python train.py --head_dim=64 --positions="rope" --init_std_o=0.00499
MLP neurons of a small language model. Each row is named by its layer, matrix (up: input weights) and neuron, and shows model dimensions 32-95. Each number is 50 + 15 x the weight over its row's rms, rounded and kept within 0 to 99.
After each neuron's rows, "fires after" lists the tokens most often just before its 100 highest values on Wikipedia text that the model never trained on.

L11.up43:49 48 21 42 69 23 46 27 33 47 43 35 53 55 73 53 41 81 49 41 84 33 74 46 58 47 08 54 62 48 47 69 53 35 40 75 58 32 35 72 63 62 51 28 61 44 42 69 37 66 23 26 48 51 45 68 47 49 30 26 83 35 55 64
fires after: ".", ",", "\n\n"

L6.up618:64 35 41 46 41 30 17 72 39 49 48 24 62 41 11 30 37 56 45 48 18 29 41 17 59 68 55 61 26 66 39 28 66 63 56 37 02 68 93 45 41 76 48 43 36 47 62 63 23 49 63 51 51 47 66 51 45 53 76 58 36 48 71 45
fires after: " the", " qu"

L6.up1737:36 56 63 54 50 50 34 49 24 68 49 35 80 67 56 17 37 56 27 56 66 39 68 63 58 46 44 37 77 50 05 57 37 52 57 42 56 65 80 41 93 61 74 19 50 74 61 50 43 63 73 29 68 34 57 37 01 31 12 25 43 44 34 55
fires after: " |", ";", " 0"

L6.up614:23 51 56 26 51 56 54 36 54 40 34 34 48 55 61 41 45 43 61 58 67 31 49 24 37 28 41 55 52 58 55 28 38 51 48 86 40 42 26 58 64 60 63 47 69 26 49 55 12 59 44 38 86 44 59 47 49 57 39 29 47 32 72 52
fires after: ".", ";", " |"

L6.up1528:35 67 56 45 63 11 53 62 64 30 34 45 62 37 69 72 40 52 63 58 57 55 34 67 40 46 24 21 71 83 41 41 51 41 38 79 66 52 48 45 59 48 40 71 54 55 67 73 59 54 38 47 67 54 43 38 78 49 52 47 75 33 41 56
fires after: ".", "\n\n", "\n", ","

L6.up309:52 35 57 34 55 51 31 30 46 43 55 60 52 65 46 47 33 60 58 61 54 39 46 74 37 56 39 48 98 49 44 40 57 42 36 50 27 56 82 73 61 44 38 20 56 64 38 55 33 60 17 42 67 49 38 10 41 55 49 38 53 43 50 52
fires after: "."

L6.up1671:42 72 33 38 46 54 59 52 53 70 49 63 52 44 59 55 41 82 36 57 65 63 62 65 30 94 54 41 47 28 36 41 56 37 54 47 54 48 43 47 51 22 44 13 72 34 20 55 61 51 41 43 40 25 48 53 62 28 46 79 43 67 59 55
fires after: " =", "=", "s"

L6.up1466:46 47 65 54 52 33 24 87 60 70 67 31 60 36 49 71 51 71 52 42 52 50 32 58 29 64 47 51 48 59 35 68 48 43 80 59 53 38 52 52 27 79 85 26 56 32 63 49 22 50 36 46 34 65 53 50 52 69 52 61 52 50 46 43
fires after: " a", " the", " an", " |"

L6.up836:44 62 31 34 42 66 61 80 36 40 44 28 56 74 52 57 38 24 42 92 62 28 36 66 47 59 50 26 63 44 37 35 66 84 39 65 71 61 24 61 43 62 72 55 78 50 55 55 41 40 41 54 55 41 75 45 40 45 39 35 36 54 64 45
fires after: " |", ".", ":", ";", ")"

L6.up1415:38 38 37 48 61 43 38 58 40 52 63 28 58 31 62 44 47 63 45 53 61 32 26 57 42 61 71 58 44 27 52 23 42 50 38 34 64 56 50 66 67 59 68 41 73 73 33 42 26 33 70 48 73 60 37 41 36 58 35 49 34 56 47 65
fires after: "|", "=", "-", " |", " ="

L11.up962:57 58 43 54 65 08 49 76 32 48 51 47 64 72 64 50 47 49 51 45 42 59 50 65 58 56 49 49 28 54 55 25 58 39 49 39 41 58 18 75 38 47 35 67 56 44 43 47 47 60 51 54 67 53 43 72 52 69 33 15 57 26 42 54
fires after: ",", " and", " as", "\n", ")", ";"

L6.up27:72 49 64 66 24 54 76 82 49 46 38 58 39 30 54 60 66 35 41 32 33 56 54 69 55 37 46 37 50 61 30 54 29 62 40 22 66 74 41 65 42 53 34 33 73 32 41 68 64 34 60 56 42 46 49 35 60 48 32 02 77 69 61 48
fires after: " |", ";", " their", "|"

L6.up761:44 38 33 51 48 39 30 63 33 46 62 42 61 56 56 59 62 66 49 54 35 35 62 66 26 77 53 37 25 60 14 38 53 76 33 36 20 41 68 34 67 85 57 71 00 34 52 51 54 50 38 76 45 23 59 42 17 43 43 65 71 46 45 48
fires after: " the", " in", " a", " for"

L12.up851:23 62 69 54 33 41 08 66 53 46 58 26 55 31 58 41 47 64 41 58 51 53 29 45 52 63 52 30 43 72 41 45 48 64 34 63 76 73 44 28 45 66 59 62 37 63 58 58 65 56 39 48 57 42 42 41 30 45 43 23 27 46 55 34
fires after: " |", "|", "=", ";", "-"

L11.up29:45 46 58 38 47 35 51 34 78 37 60 40 79 64 42 68 72 51 77 49 43 29 65 62 23 36 40 33 46 55 72 33 37 43 34 87 78 25 26 40 54 32 57 14 60 30 94 55 46 39 44 53 69 57 56 64 55 87 26 46 55 49 44 62
fires after: ",", ".", "00", " |"

L6.up455:55 47 44 55 79 52 21 49 46 64 59 61 64 56 78 67 55 42 51 55 25 33 63 63 45 55 40 45 65 61 52 49 42 47 42 51 40 34 49 61 71 52 63 33 52 48 86 30 31 72 60 52 29 21 51 63 30 67 37 38 73 30 40 33
fires after: " |", ";", "0", " not"

L11.up273:68 42 37 28 70 70 45 61 57 58 51 48 50 41 29 39 57 69 44 27 62 23 45 60 58 66 34 38 42 54 49 38 35 55 25 67 43 69 77 30 34 77 65 44 36 36 61 49 76 38 45 58 11 51 46 29 30 67 22 77 60 31 49 40
fires after: " the", " south"

L6.up1127:65 24 49 52 35 56 09 63 39 77 48 66 45 36 43 74 53 53 46 39 50 57 65 57 60 47 86 60 48 59 67 67 16 35 36 58 46 41 49 50 59 38 48 48 59 26 29 47 29 43 36 44 75 48 53 61 34 82 43 17 65 63 68 59
fires after: "="

L6.up40:36 53 66 42 69 41 34 60 67 25 61 46 74 60 69 47 28 67 37 53 31 41 58 72 52 45 60 27 65 55 52 45 43 78 42 22 32 40 58 42 64 41 43 31 60 38 70 50 19 41 61 59 60 33 46 20 28 54 30 59 63 48 78 43
fires after: " |", " L", " D", "|", " GF"

L11.up375:62 35 54 50 38 27 64 33 39 41 68 43 32 50 35 16 48 53 52 41 28 74 34 42 57 84 41 74 34 59 52 41 81 38 48 43 64 33 91 46 42 58 35 45 29 56 71 41 03 51 50 47 44 51 45 40 43 33 30 35 46 60 52 58
fires after: " the", " of", " a"

L11.up348:22 59 81 53 28 70 49 68 31 15 27 42 69 41 53 30 60 37 61 60 33 40 49 35 58 38 17 34 43 50 43 37 54 59 30 59 58 40 34 58 47 51 71 68 49 57 33 44 04 37 87 53 50 59 44 41 22 50 47 50 62 44 57 53
fires after: "-", " |", ";", " (", ".", ","

L6.up1548:49 68 51 61 73 29 71 66 24 52 65 36 69 49 47 52 47 52 45 29 52 28 77 46 44 41 47 38 50 16 43 49 43 34 60 50 88 49 55 71 71 53 47 35 51 71 37 36 47 34 37 47 44 43 50 36 37 50 41 52 55 55 67 52
fires after: "=", "."

L6.up124:73 55 47 50 21 59 45 64 58 46 60 31 64 29 66 48 34 40 31 38 52 55 36 70 60 46 72 51 56 66 55 31 54 38 61 68 31 55 54 31 41 65 56 24 77 26 52 48 37 47 62 47 44 33 53 50 63 45 66 42 59 43 21 42
fires after: " |", "|", " the", " a", " was"

L6.up594:54 33 57 34 28 57 20 55 59 23 54 36 53 22 70 51 50 63 51 43 62 22 75 34 50 57 60 58 47 62 56 37 78 55 59 35 72 77 56 32 68 56 39 32 23 36 57 24 54 44 51 25 09 57 50 56 63 48 24 46 64 51 51 39
fires after: " the", " a", "\n"

L11.up110:10 59 61 64 52 42 36 99 29 38 26 33 41 46 43 65 78 48 59 39 53 35 30 63 66 59 52 40 72 54 43 64 55 65 38 53 72 61 41 53 52 74 72 61 24 26 30 50 30 33 33 45 32 46 44 54 57 57 41 49 64 59 76 53
fires after: " (", "born", "19"

L6.up1444:52 41 42 62 42 32 61 54 38 42 34 42 40 43 49 67 44 56 55 22 53 44 64 36 76 27 43 28 51 70 41 47 42 23 57 74 67 49 45 57 44 40 65 14 72 70 48 49 66 31 53 61 51 41 35 38 46 39 39 29 68 54 53 50
fires after: ".", "\n\n", " |"

L6.up439:53 47 44 35 73 61 66 39 54 55 23 75 69 35 62 59 25 42 34 50 25 55 49 45 60 58 31 42 67 60 47 38 38 39 40 86 19 36 26 68 63 42 55 22 53 44 47 38 52 72 40 51 59 45 61 28 77 24 60 48 57 54 54 47
fires after: "=", ",", " =", "s", ")", " m"

L11.up1106:55 58 55 47 74 13 57 41 45 32 45 42 58 45 42 30 57 86 64 85 29 42 68 78 61 74 55 50 39 62 37 40 37 10 36 49 29 67 46 67 52 70 47 52 41 64 58 32 61 65 83 46 45 46 67 64 68 29 54 11 65 52 85 76
fires after: "|", "\n", ")", "-", " |"

L6.up192:68 28 58 47 55 47 32 51 54 70 40 39 58 54 46 53 63 77 65 54 53 23 57 49 49 51 41 50 30 50 51 43 49 65 52 43 55 31 62 23 57 58 49 38 25 43 61 28 86 40 86 57 08 46 79 76 39 51 40 40 76 49 79 51
fires after: " the", " of"

L6.up1833:32 55 55 41 56 54 89 68 77 70 51 39 49 82 50 45 45 46 42 30 63 24 51 42 69 11 25 51 50 29 60 57 40 68 74 53 55 56 55 29 58 52 47 40 37 61 56 36 58 65 65 41 19 54 55 36 53 37 59 29 32 99 23 54
fires after: " is", " a"

L12.up568:28 33 33 24 79 29 46 68 00 35 37 61 61 66 53 37 51 70 61 47 51 56 19 51 44 49 54 38 35 46 32 56 42 47 23 54 42 46 68 62 61 53 51 57 50 32 55 26 71 63 42 63 42 31 74 76 70 43 26 63 67 51 62 38
fires after: "|", "=", " with", " |"

L6.up11:48 88 65 31 49 38 75 61 77 59 59 64 60 24 62 80 38 78 47 67 37 47 48 53 28 49 49 49 63 64 47 65 22 60 19 51 68 19 49 39 72 35 18 29 47 61 38 71 41 52 66 56 83 63 25 33 31 46 49 39 70 44 54 59
fires after: "=", " was", " He", " (", "\n", "berg"

L6.up713:58 75 49 78 55 28 44 52 61 52 50 47 65 57 70 59 45 81 25 46 41 44 31 88 63 48 58 68 58 37 59 43 41 42 34 45 57 63 45 64 39 34 21 24 66 56 58 29 42 47 43 29 48 65 49 52 67 54 21 62 53 60 19 62
fires after: " and", ",", " ("

L11.up853:39 49 41 86 53 61 87 58 37 53 30 34 53 64 43 52 24 48 43 62 33 50 73 51 21 60 58 52 48 59 45 67 57 52 43 44 56 50 56 45 44 67 96 94 53 58 33 22 31 45 61 43 22 40 42 54 52 45 57 40 24 37 58 48
fires after: " |", " Racing", ":", ";", " 6", " 10"

L11.up1497:26 67 76 58 60 26 64 72 34 56 52 34 44 39 31 22 76 48 81 49 51 25 69 51 32 83 44 55 48 33 46 63 53 47 29 61 59 62 59 53 36 84 36 36 40 79 40 37 52 44 84 52 60 32 34 51 61 65 44 52 37 48 52 52
fires after: " in", " |", " the", ",", ":", "iji"

L6.up270:42 58 60 40 35 55 38 67 20 63 37 61 53 53 45 86 42 64 35 64 70 63 34 51 42 26 37 51 31 70 26 63 33 24 32 71 70 54 40 42 55 54 77 76 69 61 66 63 49 77 61 34 51 39 45 51 42 45 29 19 33 30 68 52
fires after: ",", " became", " were", " was", " are"

L6.up1673:40 87 41 24 43 63 59 73 57 50 44 69 49 72 46 70 53 59 59 58 12 44 64 62 44 43 56 46 22 37 47 48 43 43 59 61 30 68 45 34 81 40 12 40 64 60 44 43 69 41 37 42 64 32 48 65 61 56 34 40 31 95 49 41
fires after: "=", " ="

L6.up1558:33 52 19 60 47 20 00 43 42 40 48 42 69 47 32 60 41 62 42 48 45 57 27 70 28 67 47 62 30 51 49 67 64 62 48 47 57 55 58 39 63 49 56 33 55 74 49 46 48 87 60 80 12 52 67 29 54 69 61 48 46 42 50 52
fires after: " the", " a", " The"

L6.up1291:41 11 24 66 51 67 17 58 37 41 41 71 63 62 28 44 51 33 71 58 61 60 47 43 34 73 52 57 52 40 60 58 58 47 25 52 31 21 37 62 41 61 71 60 70 42 50 50 30 46 43 41 54 26 46 54 40 46 40 35 69 26 56 51
fires after: " in", " the", "In", " In", " 18", " from"

L6.up259:45 65 75 58 47 38 57 32 43 49 74 33 61 63 67 35 24 53 27 31 59 39 50 77 50 44 62 45 19 38 46 60 47 36 70 52 59 52 50 62 63 48 79 28 51 52 71 62 43 87 49 60 55 29 43 65 44 62 45 48 66 40 93 51
fires after: " |", "|", ")"

L6.up870:45 53 62 49 37 45 36 73 39 61 49 23 69 23 57 44 51 60 54 83 35 46 53 57 20 37 64 39 45 52 47 45 32 39 60 11 67 45 42 38 76 64 70 52 49 66 64 41 56 77 72 55 70 52 49 39 19 30 52 38 36 67 52 46
fires after: " 0", " 1", " 2", "%"

L6.up1679:45 46 62 35 57 73 48 76 35 71 52 55 78 62 59 79 80 70 40 41 58 47 44 51 36 71 36 21 55 45 51 50 58 63 38 50 53 33 54 41 57 52 76 31 46 58 55 45 18 61 44 23 33 23 80 62 42 72 54 55 72 33 62 43
fires after: " |", "\n\n", " a", " ."

L6.up1065:66 47 33 60 39 41 41 49 39 39 45 27 43 40 49 64 36 37 42 48 53 46 66 29 48 53 55 44 54 42 40 32 58 48 59 58 41 46 99 62 49 76 58 10 13 46 75 63 24 43 53 35 25 48 39 49 33 62 55 75 63 58 67 46
fires after: " the", " The"

L6.up858:49 44 60 50 60 43 04 69 28 58 31 65 50 56 16 49 51 30 58 68 49 39 35 45 38 81 61 61 51 61 67 46 58 45 65 42 47 33 35 57 60 61 63 43 34 49 71 50 36 56 59 52 37 65 44 23 43 66 43 57 54 81 50 59
fires after: " the", " late", " early", "-", " a", " and"

L12.up693:59 41 53 51 43 30 15 71 47 19 44 58 47 28 26 49 40 43 50 50 36 40 37 61 58 71 60 43 14 52 52 30 62 53 39 58 49 49 50 48 27 50 52 47 53 27 49 44 27 73 30 46 23 49 62 45 59 38 67 29 36 42 56 38
fires after: " the", " |", " a", "–"

L11.up42:67 44 62 45 50 55 35 30 39 58 21 27 59 53 34 76 48 55 52 47 48 52 66 54 25 59 49 64 63 44 40 67 69 37 16 42 26 57 62 38 45 64 57 42 50 51 30 24 40 50 53 86 74 33 33 29 37 57 31 44 43 53 51 47
fires after: " the", "  ", "|", " |", " votes", " to"

L6.up1075:28 33 64 41 56 62 40 38 47 56 44 60 46 48 43 47 50 47 34 48 49 45 73 69 65 34 21 41 29 31 60 44 50 29 47 78 77 73 41 55 72 38 60 57 56 41 64 68 74 94 24 43 33 67 38 38 67 62 59 60 47 68 58 60
fires after: "  ", " is", " was", " =", "."

L6.up572:50 53 47 65 31 31 69 64 55 50 41 61 44 64 40 30 61 50 61 40 44 57 39 61 36 55 48 18 93 54 11 39 46 41 83 58 39 52 65 43 30 33 60 63 60 48 57 40 47 56 51 31 59 36 42 52 37 52 61 47 48 58 40 49
fires after: ",", "s", " such"

L11.up1326:48 18 60 39 40 38 29 62 63 43 48 13 63 28 27 44 68 66 80 63 24 46 26 49 33 66 46 55 37 42 47 60 44 56 31 69 23 81 52 69 59 44 38 56 33 41 43 36 42 53 78 84 62 34 66 48 43 68 44 32 53 69 51 53
fires after: " |", "|", ",", " /", ";", "."

L12.up1509:55 47 65 36 51 49 56 56 56 77 27 53 37 59 25 44 46 41 43 74 29 28 49 42 49 82 43 44 55 35 66 52 48 59 51 61 50 45 76 57 51 59 49 39 62 76 44 56 49 54 49 55 22 46 30 35 56 56 51 66 56 49 58 45
fires after: " the", " a", " its", " an"

L6.up1213:40 60 49 51 69 50 57 69 40 83 60 19 62 75 66 63 49 52 25 49 61 79 52 65 41 84 53 65 46 59 52 84 26 34 41 40 29 49 69 34 63 38 53 45 69 60 74 35 73 39 46 24 59 20 84 52 42 58 48 60 15 47 58 47
fires after: " |", " (", "2", " ="

L6.up1642:43 84 28 32 58 35 63 63 77 63 28 35 69 69 35 59 51 41 62 30 35 64 52 57 54 46 29 48 77 36 46 45 57 38 55 62 61 05 33 50 58 52 64 52 55 47 47 28 24 46 67 66 36 65 55 34 41 31 51 36 55 77 28 47
fires after: "=", " is", ".", " a"

L6.up266:54 46 62 19 65 33 62 67 66 54 53 43 64 77 68 61 56 79 34 57 62 38 32 76 58 52 52 33 60 80 65 45 56 50 55 71 47 54 49 45 68 69 65 22 35 24 79 56 52 71 28 45 48 69 53 53 49 52 62 31 56 49 49 54
fires after: " |", "|", ")", " a"

L6.up1492:34 45 24 67 38 44 46 65 61 89 31 49 41 43 30 71 52 56 59 52 37 53 33 58 29 67 65 53 75 43 41 51 36 72 67 60 57 60 30 34 70 28 88 57 79 55 34 37 56 52 68 49 60 45 29 54 57 45 68 43 45 66 91 57
fires after: "=", "s"

L11.up330:57 46 64 21 54 21 35 47 43 44 29 42 48 59 56 39 83 42 52 51 49 45 63 81 41 64 21 61 52 49 27 59 33 45 47 42 53 59 38 51 61 57 37 78 57 52 36 47 54 50 32 54 44 39 62 82 39 41 46 52 64 41 37 61
fires after: "|", " Ha", " |", " Hu", " H"

L6.up1612:09 74 52 30 28 50 34 44 87 36 39 46 49 41 38 65 67 49 50 49 61 40 44 48 69 49 54 52 41 77 49 69 56 51 55 42 50 47 63 38 50 51 44 62 59 53 66 62 33 67 76 59 37 58 71 62 41 44 21 63 52 88 76 65
fires after: " the", " in", " Ch", " a"

L6.up1418:54 35 38 58 64 73 40 60 34 54 30 34 46 44 50 27 42 58 57 42 39 38 41 45 43 76 41 37 46 50 39 34 52 53 33 45 58 16 60 27 48 67 64 28 19 34 41 38 52 47 40 46 05 31 47 42 38 57 33 85 81 57 76 45
fires after: " the", " The", " and"

L6.up551:58 70 51 74 42 73 40 76 56 56 69 30 55 41 81 77 37 53 53 68 51 58 52 84 56 42 46 50 56 54 32 41 35 38 03 36 81 75 29 84 37 56 19 65 60 45 47 46 19 56 63 59 62 64 81 46 53 56 42 43 53 52 77 64
fires after: "=", " and", " was", " Early"

L12.up1914:23 29 32 52 62 47 26 66 50 45 64 58 52 28 41 46 63 50 51 53 35 42 52 48 41 50 57 75 43 48 64 48 23 40 35 48 53 10 82 47 38 56 57 66 52 63 58 43 42 44 65 62 42 32 51 28 30 45 43 44 33 31 69 63
fires after: " in", " the", " 18", " |", ","

L6.up199:53 51 54 46 75 46 33 78 63 44 55 43 73 73 42 75 42 57 53 37 79 61 49 30 33 51 46 62 47 43 53 52 49 58 51 37 49 68 23 37 57 32 66 28 68 43 51 30 33 41 56 55 45 34 36 58 36 56 70 33 42 58 60 53
fires after: " |", " +", ".", " −", ":", "′"

L6.up1512:39 69 39 34 54 38 30 58 73 36 59 43 45 20 30 51 47 48 33 57 24 51 56 40 51 79 61 60 45 58 33 40 66 51 40 44 50 31 66 73 29 45 11 30 61 50 34 30 33 66 61 39 38 86 59 44 49 53 42 46 60 86 52 51
fires after: " the", ","

L6.up784:55 21 62 49 40 47 52 42 42 49 44 29 70 49 29 40 46 53 38 55 35 35 62 61 51 66 41 33 44 53 57 32 54 48 61 36 51 31 79 24 67 43 55 34 49 38 78 71 27 53 59 95 33 45 55 46 64 59 33 66 91 66 53 38
fires after: " the", " a", "″", " con"

L6.up59:57 35 60 22 34 40 17 78 53 24 57 61 66 45 72 27 31 68 33 34 64 45 28 65 39 74 64 49 49 65 64 45 37 74 39 75 42 77 58 42 61 41 68 47 38 41 43 41 56 44 51 32 59 26 56 56 46 47 45 29 56 60 69 65
fires after: " |", "|", "=", " 58"

L12.up1329:40 56 75 32 43 52 28 52 44 47 22 51 61 43 45 65 38 66 38 71 48 37 49 54 25 54 72 26 73 88 51 24 60 65 48 89 53 59 47 31 59 42 54 25 61 66 64 39 48 50 62 49 48 34 46 47 60 95 59 95 63 36 41 43
fires after: ",", " |", " .", ".", " 11"

L6.up1687:45 16 66 39 32 50 43 26 58 44 49 58 44 28 39 70 55 41 66 52 34 54 60 63 54 29 15 47 65 53 34 50 57 50 55 50 28 70 46 38 68 63 54 59 59 54 48 69 57 48 46 44 68 40 32 56 44 33 77 23 48 00 41 47
fires after: " |", "  ", " Mau", ":", "\n     ", "."

L6.up1248:45 64 63 27 58 57 25 54 37 40 56 58 69 43 54 36 47 50 50 37 36 50 51 62 57 40 11 48 45 61 30 55 41 53 39 45 30 51 33 46 45 67 47 44 59 51 54 59 54 33 52 44 71 53 59 65 48 63 64 28 77 34 25 56
fires after: " |", "|", ":"

L6.up140:54 59 49 42 55 54 20 26 49 40 54 41 55 85 49 31 17 70 57 42 21 51 31 18 24 82 33 52 59 70 39 52 72 42 27 70 40 44 58 39 57 50 48 62 08 54 55 49 40 42 48 34 44 40 58 41 44 52 32 31 34 39 76 47
fires after: " the", ";", " Turkey", " and"

L6.up1893:53 40 48 59 40 25 60 53 51 46 31 23 52 50 58 51 52 41 72 34 44 23 61 53 47 48 39 57 65 51 40 56 29 25 43 61 29 55 59 68 25 86 59 35 55 63 48 54 32 36 64 42 35 33 41 33 49 48 42 29 66 42 62 35
fires after: ",", ".", ":", " \"", " that", " and"

L6.up1060:24 62 58 29 58 61 45 45 31 40 63 35 71 17 57 56 38 44 18 52 59 23 46 58 64 53 62 34 41 50 60 53 51 66 51 36 66 62 69 58 64 77 54 54 35 54 38 54 41 53 53 35 32 58 48 44 48 56 49 25 36 71 40 40
fires after: " the", " a", " The", " pal", " da"

L6.up1422:28 58 51 23 49 37 57 76 34 80 66 54 73 61 32 49 34 41 14 47 45 47 63 66 31 59 40 64 49 43 55 60 46 40 09 58 46 68 56 01 55 79 49 54 74 42 59 51 60 79 39 35 25 33 63 51 40 27 49 29 60 38 50 53
fires after: " was", " were", " been", " be", " the"

L6.up923:54 36 56 75 68 43 34 50 63 36 34 20 81 64 71 51 45 72 65 47 89 34 50 27 48 29 66 36 63 49 51 54 47 51 30 42 31 41 42 71 44 51 50 48 60 45 64 39 59 32 66 79 39 36 34 59 53 70 59 27 55 95 73 62
fires after: ";", " |", "|"

L12.up846:59 49 35 55 64 59 51 53 59 48 50 72 52 53 63 47 33 56 47 50 18 40 61 35 32 42 47 60 59 57 48 35 14 38 33 42 26 11 62 49 38 52 52 39 61 49 32 53 18 58 55 73 56 38 51 57 59 44 63 28 64 58 80 55
fires after: "=", " =", "s"

L12.up847:70 66 51 29 64 52 74 26 41 45 63 39 56 61 60 22 88 53 71 35 33 37 30 62 47 63 28 76 45 70 58 40 28 66 84 61 57 55 63 51 59 46 58 40 47 28 40 63 49 57 58 62 41 38 54 45 38 37 48 42 67 47 41 54
fires after: " |", "\n", "|", " So", ","

L6.up256:45 67 44 12 74 48 54 74 54 60 40 59 72 63 75 71 66 41 74 82 82 46 48 45 42 72 41 24 54 44 30 57 58 84 58 56 25 63 52 73 72 64 69 38 69 32 62 31 29 57 40 31 32 24 49 31 29 37 28 40 78 26 55 43
fires after: " |", "."

L6.up665:58 77 56 42 39 20 37 65 34 33 58 30 75 51 49 43 56 56 74 55 50 54 44 36 36 46 65 39 39 53 52 47 48 53 41 62 34 56 43 44 61 51 66 55 33 44 73 31 53 64 44 66 35 40 61 43 46 70 54 26 47 36 72 60
fires after: " |", ";", "="

L6.up399:48 27 73 21 43 57 29 46 52 47 65 72 56 50 06 62 41 40 51 69 46 49 33 43 31 76 76 60 41 65 76 52 48 32 44 37 18 48 41 39 37 52 38 47 44 74 54 66 42 61 48 55 58 38 55 39 32 70 25 64 63 46 52 51
fires after: ",", " $", "′", " +", " in", "."

L12.up1670:74 35 50 51 73 82 41 70 34 32 31 38 66 41 31 47 59 52 59 14 49 24 53 50 25 62 62 34 63 67 45 48 29 79 19 59 47 62 31 69 60 27 53 46 41 48 76 30 30 22 43 66 23 44 61 55 42 62 67 40 38 44 82 66
fires after: " |", "–", "|", ";"

L6.up693:41 91 74 42 68 56 32 47 19 77 57 56 53 70 49 55 42 23 40 84 53 29 57 64 34 44 65 65 54 71 39 37 27 47 82 54 58 56 65 44 76 36 48 59 64 50 55 55 42 47 40 19 62 25 61 28 37 46 43 32 41 56 61 47
fires after: " |", ";"

L6.up1295:55 63 40 74 68 26 48 60 41 55 36 48 68 42 23 68 16 56 65 51 61 41 37 57 57 80 45 58 58 69 20 33 57 33 41 73 53 28 50 29 40 72 61 57 68 41 52 46 42 75 28 80 00 43 55 37 34 42 51 40 53 50 74 49
fires after: " a", " an", " the", " this", "A"

L6.up378:42 57 86 40 72 31 79 37 77 73 33 54 72 62 76 61 34 42 29 45 42 48 72 46 67 61 54 21 41 68 63 55 57 73 59 48 70 68 45 40 56 50 63 55 48 41 52 33 69 64 41 50 16 46 19 55 68 46 50 48 36 70 59 51
fires after: "  ", " was", " is"